Weights of a small GPT-style language model, trained from scratch on English Wikipedia.
Size: 16 heads of 32, vocabulary 10985.
Architecture: RMSNorm before each block, rotary positions, no biases in attention or MLP, untied embeddings, normalized queries and keys.
Training: 1838M tokens, 6437 steps.
MLP neurons of a small language model. Each row is named by its layer, matrix (up: input weights) and neuron, and shows model dimensions 341-436. Each number is 500 + 50 x the weight over its row's rms, rounded and kept within 0 to 999. Numbers have three digits each.
A block is one neuron, or neurons of one layer that tend to fire together. After each block is what it responds to, as a language model described it from the Wikipedia text at the highest values.

L6.up306:534573563480595481478495526483513393394603556548487550426410518491579505487423525474413433597547457511480536549508484457353515442522530491531536456552537510526508547502579520581483474501504489568411503581552530451550503530521443474457496449497462456430505436468600406476497563484408543486
L6.up409:495415528488500487479494494456458434418568562469542472429470546503462481439500484527434487481503518536529436467471576471421505541468454523489444499534503470506512427476508516457524553546397548551500474545487546436542545506449539485593532495566389464504499551522512515467537472475535481547
L6.up794:480508551479508436430478482491530462551599543418430572468517525504463464472452506385441476459553516515539484524515525483353497488531572458531451480535561433460531449504466564429474583458478425510429432513507524474446491421517473496485466486403444435465479535409536579516497585444477463504
L6.up941:477447557520518424475584518567490418502519433385463574495507598489440488490480519564446415546509595474450505563558569425398512451514538528475510487594524482514432531470528546529524564400408443576549488465456444391534485513484511543512457442532471367518458496449403429573517496494474626540
L6.up956:477491458510517514437389460493468431488558528460486559415464583508490529542519521444443386484578493563391486491573482526497453463491463509516559486589489484491465455596490532569484552497510482514451473534553573416513447518491518521484515480494434412494510523517537465489457544539482591452
L6.up988:519500538554552507477400569451460517554579526420521520476517603546468524488485585529411483477517457501478422505442492482543497558451492570532506531478426513514403447533498518453509514389523496593514479536498530532474465593486552401491584420542459437601502504499523534481504487421521452559
L6.up1119:504506492480484462515542476472516396572628478404506521473482549520510572554435453517428541548558489530474508547546483556460551458516584577469510472563521435502499501453490599482452504500521404557465457601556444571550456464495472448505427428465414450505489471452476468518519453450512458535
L6.up1822:410489453526514480539499499477559476437505486404428495411544585485521509472485484470432501463549486522460412568537447423438545475475477585521526508581514505489523546497455443534479471424500532497488475586418516491437522502469586469468503472585462460507452544502556565595536518435502434553
Description: Place-name lead-in tokens. Prepositions, commas, and "the" that come right before a place name, such as in, at, near, or the comma in Bemidji, Minnesota.

L4.up132:510618510446510505588441501416541480557486593454532580528502569504501444563457448537533554509564540590534517567588581474386519439552529408538433470515483494561480480473520568463491458520493523423424469560528454543451516491513535470464424476459548406515532460425471511515447489479506550480
L4.up144:535525448496476541448417442524461476539596476549500508529525577467466449430561593486519458518490502507496364464572514521506486478520456492453579458533492485489518574402546571435518438482466478497428478524591507501517574493542537537443482545489442442499426528559467537576530521586442529412
L4.up1354:575557431502536544485438508543505516485457483512476482517537546513431432463440485530494546532471464543467567509431511585558462423532529501461523478527520487490483515438597463427547480439490550409490534565457545383478562495603511371534536429474485467491379451428537564573546481410446488534
L4.up1436:521442508518648443501476395531486486459471513533456488485513488477433531491424505530473516579499512486466538428429397548512578414494482587484582490515501404563398468492490470515524587481414541455531499627470419432465539516546395459525483406460375547458412490332515476542503561492466554496
L4.up1467:558541568441460453442489440511500456493446446568544518430555532433541482441454505590534473517507513523488520471555626490482566393481530486487578507547471437492544468504596476497426498456533571529483521565566544469544521552548451547427479456457504567475428480478464399558468534476462537442
L4.up1667:551542492501574524553471537603495422470449512461502526427614488421487387546507484503492497525553526557529531539489504570513528386585513482530521484492455456511415510488491454545469472499505541517551486503503538458510482506587469484432553408489517494519429418553488586546448524504488515469
L4.up1738:532487566504525551549447508518515499557470456498519477467545441466497494560455454554523534596509545526501522483562472538536563416470530561385431401477538557495501624419515508506493500451487471446379516553460453423415503436519574536409495444493460509508422506408480570512488537532513586447
L4.up2015:535402530511471497530421377586466511509455550528445504487568524438471476472442494536582502546596522519488475506498448545480642471510496406516610430513424505508518554391518460577568600458505488439544524612505508499479515496530502441460500539483407426497457415539488487515449565629459489474
Description: Identifier numbers in names. Digit tokens that form a numeric label or designation within a name, such as route numbers (U.S. Route 412, NH 309), article numbers, sequel, bus or ship numbers.

L6.up142:442520539497581521453498489512509459497499530538540498498624462542523470493460570440547446522399484456409480453459571459467510468509464540459572452475428505430469553429492462504518539475473507538515446444441428564493505618434435523470501572451436421502454553579446516605467605553505547514
L6.up149:497457493524527491596463552465512551427610463492499496496516542443551584489492560447525516473448573498389490465504527448393556439460554489364504498520530516450541524551612506469493506452465426474481476535512571406454591579551540437398525452559546456473435539512473557467476567538440526614
L6.up597:434494519564504479438438551568429464447517480688496514404512530488522537438502501503446417494505535511515423554484513475474547506517514534470447584511437502471600482598496559458509447517527556442529529577487437531514591553475595493545554442567541430528495520467570522623485469576423594427
L6.up805:517584555483490476569513467425468464483463442546529518569533406466546540470487530406546479549469571559562559581571531496423490449499484562465559455529439471426507517535513519525517600576420454433502492552608526471486497583541452556545504434433531517467504500429482469432471545457479527570
L6.up1348:487555495457505499487464486492537470497533421515570482469467503574506447526527544496445380479510464500518490554421618502415517477604466604494474521539444425535500492529570474470530494514538497507524521468534520556605566559550485518359434521531538450478497537467481423489380535511419541477
L6.up1559:493545496568544528451488463534569613493458483494536541567442476472465508516535459503505492501432458423535515492564510461454459424506542438412532443609516454507605574588546518520522499503442430420448493563544488479499461566568480497421565589481480433526516489533508522547508487520499462516
L6.up1619:446437577475501498520443502489445473475533512512523547492499570479465499504502469435496415492461511546513589420520612556389508472523577546497575543510477481466499451566460589533503576540468473466470440407537517487542505633484523457412553493539476475504544448487526561569522513550418498440
L6.up1640:445615477506469524479524479500530605469573422483548477512512471362504476485493517389543403562507546436559522511529534531484477509520506497465463440516488452539619418497487526420550469460463533485426559442553493429559480550534512587518512519474460470557488463500450416452488508458505487457
Description: Words leading into noun phrases. Function words and verbs just before a noun phrase (is, it, in, became, as), mostly in articles about songs, albums, films, e.g. is a song, called it a, In 1989.

L2.up1662:536475462486548437536457523575501466480522530461452504421531466524572530550511437470425512525499525509417575492536459525506577454497448510443466429600486441455601504508482440520467565466526463581456472524466476367535446477491591422521396508469449506594469408525472508450508499520601584546
Description: Capital M at name starts. Single capital letters, mostly M, beginning a proper name in lists, tables and citations, such as M in Mustangs, Moody, Maureen.

L4.up52:482499445503497422534438619596525489376499519498507507584468562527465606429480509459472531448531497550472485409499513477555499580609474395431470459459485447585452516545466540542470509518438556519502553536525522541516466510526573507492384560512449589460478436438555500558377552512480522521
L4.up339:492466544483603454400453526411486451482496409414497510542365523516466457544472397373428517443544480535519427467539499497451510526553444568448553465520493540516506476439515534477585547402403445432494574549495599467552499480504594447501454537537444499514506503497497463424464454389448488482
L4.up708:504519546511513491545434446484406440497578470575454513516479524428491490539466440482415498506498496537431448437532514458561560495479452455488528437565437515447472538470503454490392486491448524489567477516479524487489592581550629509512529532389424540484507530468490412452486462523495509544
L4.up876:473514515534480430510471497534546437486604502392536475484557522553520480533469537488531516528469511518527581504507541496413483514610492521501600482557500441559539556503478551496492611412489464578451508499478512466539422519595471468497450547456361487477500445529471520458408496543427493507
L4.up1049:501451475512608470479432458484478536456564426490546581475504527471441468526478474472503438473438516489445453423581525547528561441556495493447481444537523475507459564452499484510502482420425554464509510484486528522464582546519514577454558441409433556493531548516412469552562505473397477528
L4.up1098:419574565476543525430433442470488523643488490480527523477547498433517462535447476512513518538505539552475470516482512471578618529539493568563487461545513536518460510501506554496464567568474418457465469473449538361529504406573417517502511386574454448402471476477501512506518490442530522466
L4.up1561:550511470542487452521506481512436457597559503490470482560514452475510480512474473453496424524470507550502522467527522477471513413587596468458582465644511462578575533509524532480518443433412529499438477543496472497439553557493595482442474541472400453533526548502494452580551466534451516454
L4.up1871:462535489461520517494569385494500529471565473404491534523534584425588451490544437457470460522520421540472449495553585458559534472528460543404550510575447511484572530479520476514498464453382536476435515505616509449505580400518481435502548416435427476572506471476555469568477513531470518432
Description: Spatial prepositions, mostly "on". Prepositions and particles of position or direction, above all "on", as in oil on canvas, below, across, toward, above, floating in.

L6.up269:534599481439482475528467506525516443554497573435476480455431542418491548525516508535462505511513494458407494517495427498497560437515476476491620545530380511528572461439575531521533493507489514413565506583534434440475554544535506541565450480545515393499460448554483459474496448465329537447
L6.up293:493482494484513518506463456437566404514520396499396463508562534500451493429460452513522478509461572494471516475450521438506535411450491518484669461530474465476659554394572484462585544468532454490546436455523485485431473478552475442613514543485521451503536496488477454617501502456488499472
L6.up406:525504581512542530455442491486534373522539539584491540520630459426434551525515467506495551667536484481510531563572484463534554485538566471564447454508497496509500509583512542482556480544462446538441525504582467456503501525518542413477552424518558437559459537442583493527479530425547512517
L6.up452:533543464435544514530493499517464541503537464590525479513546534457446610549469413429389461470515525512416509498509472444477495503614533573452476518557477558416555541436488487442454586491553503481436478519473470464540461500535589432478449451470494494520536400461544485541419483393456600515
L6.up904:545537497416472492547360454516469461464505471542494541425488437422477567503528479568516514506556519529539552422565430561484524484479557457557501521502519420575552422548609453503636521536498469409554430470501540495480596587617548518448552366508516536474449526535527573494520516570466467484
L6.up1072:480559476575539498433436461500507460560521398519537522560558431432466547598500528452488505496519463513501534494484480468585530483517496420421608492622514448465473448555539458461544501417409492503435502502483520479496465472487555438485561449476503495529483514595530546563517445435522566432
L6.up1098:505463481496468539447480482516431446478475513538566506568554501476474514441442531535510495538555547461508623439491515516478500509546520570339465476582513422562567439470555473508521482439527474527401429432564556420531592448562493445427657443606546493487531513444578499596502501430435510465
L6.up1989:572576563540505443455419530536446415469467474514491477572489443428504515465513530499462474501455618446457489604543484559557565505468505478503591519488472442536583423428492469535552581500486415580472572509578519520440504526486533534488452568472469497541505529561506537480374533565464557490
Description: Word-initial capital letters. Single-letter word starts, mostly M or m, beginning a name or word split into pieces, such as M-oods, m-ills, or middle initials.

L4.up486:529493473437542419484425557502556499547443455474493581513518513483551465424476532567536526490532477518476397450592481586505572518520536556481537450482558377501492561411490475550396408539512499483392390493472605501573493531495445541555464544502470474487453439538454506602452600496484517542
L4.up702:470451511483496511490519525524516574577522506441464509582468551424555493497470442543464435457388598500506490500530548491581475433598508558489467453503556461530569539541514473498413469424407472528513519587436490448490497463466477458454506499466516466558483505578617492560410534566542564509
L4.up967:552535477456471520507489465634518475551532479422417527491544608505543472566502476496455481468490513557486434498563505524504512482482522494514542452539572455454446436503561578567501568469504405523428518528547590480513437471453513461466558514484426487490484430538526454539418455423504588519
L4.up1157:515504478464519489467435499519461344580428505514466494446510514459580476608494516503440440522529504515503498557595555520483511472485479555515524440520431453477535468478558453502428637471582431545543486454576536364496491518553448514476400427497474507495480457495486529469489525435558537512
L4.up1175:440453432453534446449448556459470469451512549505570530454543472479523458433496517456465471547506457570507474538484603577440694545566447476526458437491557491564489540526514506440542479533577456591307493536523545438519425459513466450478448513506437455456478456486531520532528519492514520510
L4.up1479:429543494490585498503403434571482420502438580517475483446470607496520427481457417558564474525491564493480657472495512472573530503505487491450474479579524543492513508433563508513535533410542475491424563491447454560553544565498592533557511498562488439539492360509516545514421552425431485548
L4.up1784:509491512547529508494549459508585534488501593492376507464508529338455475437485478607377457574496487517502505485486447463448552527511576541565497444581482477473436458513520480478426559352543468563544504549527534460602589425446468493500545441478395466462488452563472493508508526442509516476
L4.up1818:506472500422492475432461563455440424511455502369430588485415455465450497426488479415451433492536381589454458526552504486508528380515578512512527470553389437481464448525648488557499563521489495570498569567501483461480549468519528534456508564507501557560465426542449482540457468439556574548
Description: Place-name comma separator. Commas right after a town or city name, before its state, county or country, e.g. Bemidji, Minnesota; Eugene, Oregon; Vienna, Austria.

L6.up62:525512493514606501543565388507548425562469459426498528567556552456397424434488552504501562478567492463520521497506533482538559519456453527463504446549516454551527513474482518408494482462338456610512411487547534525590556573521534479555521478451468479476487463532442430550592487575468508480
L6.up253:481448543544591486451418507504427454541534425456457472444476549518484509540427544400540395425411496510524586467550477455521598429513538570439476372523511477528574484446508523470497543481392479515515489549475592437443514465547500442447495471498544497437473561489472516596522430505511481497
L6.up374:525437548645543483538493440538510383515515531517508564550457620527548542496550577503445487487529447576453493497544529554549515478612556541499495413572555455443488480424536516499508551500412570446394478502547467467445558533501582448410484362355425521438619562504537360510522408577398468446
L6.up747:547543508490529469557467489521423503486552493515520549416539522556532464474608517501545475481478539516520485522567542484431404462576422457521527501557637471440533519395509508500502425573427494580471568418520484457478480555607481530455476504378395504512467464590499453513499469527524590522
L6.up817:499591506599417456546517426491374423552447531521467488483512521526572499418577448494437561486514479496523467522518526486476450473515550516502495524570489474445491495573514436455530532561463517500572484538460626560541570484467460502461524527535447406468500491406522464565525439495527525487
L6.up925:534528481620477480520568487662463371508539480489513561514514558511490509518526520475526429463426514433539470614530492527456445495453514629504491420606529495481486472489494488394489551452473494484462415515485537535455527517586547411414469438414478447460408572482520441519553476555528575465
L6.up1225:526517423547528507471489431484479452462534425433455546514548499505461427564482537528540371403535504540464500444464586529482500427538588547464589367595540547456491558473527428393512545522395477425516468488446531498456515559541544471423537494499415489504501585491459407525585493576386541496
L6.up1481:441522492480518515449526407432453484488436420410503533442511539512535492443517468553442519482447504522501434513546466508550516443583460497470508478454491453524416547479416503504595551419495443458501387476518596543524537531523588430569571516553439477475555539493495442497494499450421432415
Description: Word-start fragments and prepositions. Fires on the first piece of split words (col in colour/cola, b in bayonet, man in mantelpiece) and on prepositions such as on, at, in placed before "the".

L2.up846:562558555459488484559511603585529572563463565514459530451423441490437491494527533539430568488550574531450559427492485501477449496499531489516446350529575434492504421448515457514538454523496421383510527476487462458509496474501524444438502465513538567453442551489495556519567545492549550495
Description: Sports stats table tokens. Column-header and cell words in sports statistics tables (Yds, G, H, GP, Date), plus "through" meaning progressing over a span (through the years).

L6.up323:498468497517553492483496515533487520402512525548395527473557552541464536488517550520494553472541527575571423553466636525465575427496389574447546499488547520479486459497521459509578617498485472447484462481459497511477563523514556480490471382521487558495446481498446479601517548435426502550
L6.up658:528464513411453472480479561553415487493567413406545513494539498378406553427507435553518429474524446441553479493522548531523446527562621468503494478466483454497482401553524496518488469386495504511522500487446496445526483557496471508484587469520494489457485397524521478488548603595522590519
L6.up735:498501459520538490522451459485453539429514476476473485481491530519558406431556521586476482466506595437602560529435508508455498506536495498413465435570541467524452515605476488553453550437495475512574422447419411464585564511550521479459533459460559560476471492488474381554448473500512590484
L6.up737:506486524473467509509434488489461538488528506506503434498507497491464522548502556559493452469516477579511573456513591503529533500477569507509522482516548505469498553522455462489483492423373404410515537465455495508445515531528566538451475477596526582535438473438579426524504517453506613518
L6.up793:497513589486549488566531513482492585473493543485486446565485568500524479516510549518483458441539540413469479565486511474530519562540500508427569488461552459424495503556495476505493475362534459469480496464438518363449545620520483367504522378563489511521515422440503455555413643459535513533
L6.up796:461577482515539547554529441545380509429495538462445432562486475573557552473536519438547470478479520464453619498525499515436496517491554561455526476481574496430529483517459486506532454477549543449541486498362522439479559492519496445504567389451501545478425378514566530528535480536457532528
L6.up1280:515499564527530455480417530453495416458532530396444471491560594586542601515512584488444440490533441522553513507517540565419406480529611530494516525569459496499468405451506490520426517473475406497541497449465576569512567536578503447511498491526399536462467482497570449476524517495486547491
L6.up1635:423456617492511522442460498529495556470544529460449556525559562386554535441498450512478549511474500526518483522547580476498490473530644540540560469533498491450578473518530548571501551442486492497537448506482577522478478606550517511527455500447426514507436382417601456508462524397513533578
Description: Affiliation-phrase prepositions. Prepositions or the before a club, team, party or institution in biographies, e.g. during his time with, appearances for the, table cells before party names.

L6.up13:537497506504477518510474452554540533537661532568507517559523564527480457467568552396530490476449480542480578496485542450532418571516500517541435453640507511443549599517463587482518567430447486483530478445413497460500500549504574521473585342424516593474341457536511551381471479528463510529
L6.up435:584590581476481464529516441575472516445430553520592579517526494433486526445491559550556497468517471601450515488443580541517693497517521505445491473544497457494489519465471417439569442346586404508581538442446466466509501492471427466548510415566453467533477462479537432404434446431502488467
L6.up456:503542581497459491444496496487528540454524601487542447536511513488601492494537579475506516512538505537422516460467531530376478557538444503444493504538524511536562526472498483517489453501456463420532519461511481511487600494520571534618442495570465522466499503489485437446506561419495455518
L6.up922:495483546514498553645457477580511567542481444410507596445445537460470497422471510467495484462520552469518521489447504570484552467507526468527528496519563398497582524479534430551483450592465495471534432551507486540544553591577492397531511467448423517481430474536459560576561498451455489555
L6.up1015:374493491566480466495513476501441448491504562514555541489486526474566565415608568476538496485491555522467476427519468493453561452455415558585498432461551475487512522505534490501464516454499487487487539516431539534501532587578540456465484549452548499476499434529461476514495497557462492461
L6.up1443:372547428583553512584571385485568475439505468497579499488540568475432512481560558377502481497556581496477465466566534581425482520566499517529491518560527479428563489508467479583484509464585401487465466520520445536489495494475597445499585398545496561456419433500546478491537536549372444493
L6.up1684:457566497481498461536482381488479479514389556475557507599507444484495520511586585460498476430493480546431427486541512435466536522608449545565523447534459525467461484469470409455455539401496489519486523447459432461410546484443492514507523499532441481478499535443576379450461488471466517412
L6.up1979:474609444517513555484509425522545475408556524477477498500428577506476569495625484447569559439516555490396436446504494596479560494536489529548495480498553512523473487408517525460485563405481430397494559470500495442498496526480474497370543337486437546424387491569565425468491610563490487556
Description: Words expecting a preposition. Final pieces of verbs, nouns and adverbs that govern a following preposition, such as capital-ize (on), increased (interest), critic-ism (for), varied (in), line-age (to).

L6.up547:546508506469455533645522609569468443478558486521402508436454534443494525474468534569531553509527425479519454479503660543425512492531551543466498390587558434502466507590581507459502464581487520548461422470499648481493527529495517515504535433400454481478522566451535484404529514430503515555
L6.up559:473498457512511449529577504541392515550433539468438466487494470440473474431527464574550480618472541515545534449522541501530444467452522466483487459482604376585467399497507506493497409471489484382503482454501616429561443507477509440463661519544473541461476549523551493613439492451550471512
L6.up709:506507424558517436624531459548474490462555488505473502494477455431472463557421530465473493523544476452524543536611543451504520524483494649554447510483511394464464491534481552467456497461444447477518497431512360439465490569520385563466501511511531479472511493361600462483482693448529516574
L6.up869:442449545475496413441529517499409458525562444447521539444522516474558594553442401475564527458547487551489569552652628483446531394495594508405486442486551449585552453564480468515479487460560516600466482465462612501461521511517509519481547529481392566537481516503471475532461465502446456508
L6.up1256:446503481503456404480573479547529460413498479499499484562509498396458554447483464566494448496514511520521512491509518394428579490494414464439488477483499489433514508586520489487564527441461518509528495520429512437506512550496423562472538522527416566552526482592482409467481499500513503471
L6.up1279:469573480528498535492476524549522496471575471572557605484521461484490499487469460494496496497487648570468596528488477572492466466498526509494491502544616515506549415472513521550468500533498564489431516432559556449568508519460528459525566514448572519521508482473603532384489550483634535502
L6.up1294:542410567324528421518474530475495429488495472536462638542502518522646522512417527381390514493493494486541543551520514382451473508614475501463475463529462569545510505495561498426535443451424501517529406507468431540553460481520441437533424630463490509396538538567493422638482537460529538580
L6.up1483:481504572517544509508423501574478479517517532488408552554438537468528512489431446548523435460417522511480457499523444413499474471506481494490563418459466456440451490478626499459467517444457481524496429422466568428468491599461495507439530535455358444381455526480471396580458523491533444460
Description: Mid-word fragments and table pipes. Middle word pieces after a short prefix, as in b-ol-t, s-tim-ulus, iceb-er-g; also table cell pipes and prepositions like in, of.

L2.up834:513616488509637464508519554468510475516555511494463561483516558453488540507550480426545465561472437531534515447534650466493507422501509501496524403475471467497584468582550503497544544501430458450511553485506602450522509559511493514572547328505517432475413520471596441508513561551492540490
Description: Determiners in entertainment text. Determiners the, this, a mid-sentence in song, album and media articles (the song, this time, This Be Love), plus mid-name pieces (Virgin-ie, R-ita).

L2.up44:519581500409553460491467404588495507481511504503549476488424461331570535495489631420513525473542497515482460444473562494578530540443510489418591537488475512531472551525482504519537465500441457475408524483489503559570596447479574437519458442548457595540458471499589526514461529421521557494
Description: Change verbs before prepositions. Past-tense or participle verbs of growth, raising or reducing that lead into a by/from/during phrase (grew, raised, reduced, removed); weaker on possessive 's and scattered word pieces.

L2.up887:519530587441529469569507442559490452466549516485404672550497538485498444382486500405484486422491461560528553556452636510505569494547477542514506484493466489477615435498600479535574521508505523462473458625563542523548493568523453514463515492547467497554463417575434434528467468637507540510
Description: Word-initial col, name openers. Fires on a col piece that opens a word (colleges, colours, colleague, coltsfoot) and on capitalized first words of names (Red List, Western Sydney, Little Witch).

L4.up139:468528483389510470507517566524536537452533473501502498495522518519478493484524537491537488474451518518400499498470431580568511548555455515449401451476502460548501490504496484428535479428440514507413482471463627561495493581418545455449514470498384446500454468570547540529413577571471515558
L4.up492:495443485473543515517524467569472543534556461514497520528459581474507430534518530521504560492497470489533493428574480372587522477527522483482480450526396445511503438600496418477554513499468440540548409532517505472569502605494595482508416487547512573455485500548430473566474482532462496542
L4.up713:540489504484504494480461506498502428557483543485501520568452553486483509406450532479554538440456442538417498511509571384445499535508447488492448491520550483525529384523485427454479585556445521490525423504518445538501452557450620577586557490503494464429453399569497541457519441485447533528
L4.up780:561552454482566433552534505499453528555574502513452562533489615463580434490442446476536580524550524618464574498594532453425579522497551459509560494471533513549540532513449616542549515508503484561373527484479387524465540487507505461636508516525473468476533480557573492516506560531512491545
L4.up964:494520518475533448484494478480525608519494496534474445453455545522574603495437542492439415528495572473459429475564524558527616480564498483504592352453486475453547470579493520452546512614489461482455540486496449540508608566547501453535493521509468546390472494536470451456485483523526504608
L4.up1083:488489460474545525541552523655409487534441529442489503559430514469580478478491521450478582459490448518540518547539503507575513505554517435423468475564435524522522571488508430529511580656553510550503410440560514512528564576563647514466507455447467513418479482582515482535477500505473489450
L4.up1284:490462519441636363495466498529470566532495471487436538492495478493581431427490581399548576469498467522359423482536488476478559472592476444482525474558540488535428508511540434572553549464375580502519574515367425490488578549476480469504564537587473454395491549562465494392519454410458541423
L4.up1653:471461459477442495562452530541498518479510411474548511553500535543483534384427501494531555425474532473480555457510564501520597504601548438472451534518435481543520489545458486521553514389531502491503407526483503438575592524567510415502435424506480523431490473557549503506539582476517498424
Description: Split verb-ending completions. Final inflectional pieces that finish a word split across tokens, mostly verbs ending in -ed, -s or -ing, as in airspe-ed, strugg-led, arg-ues.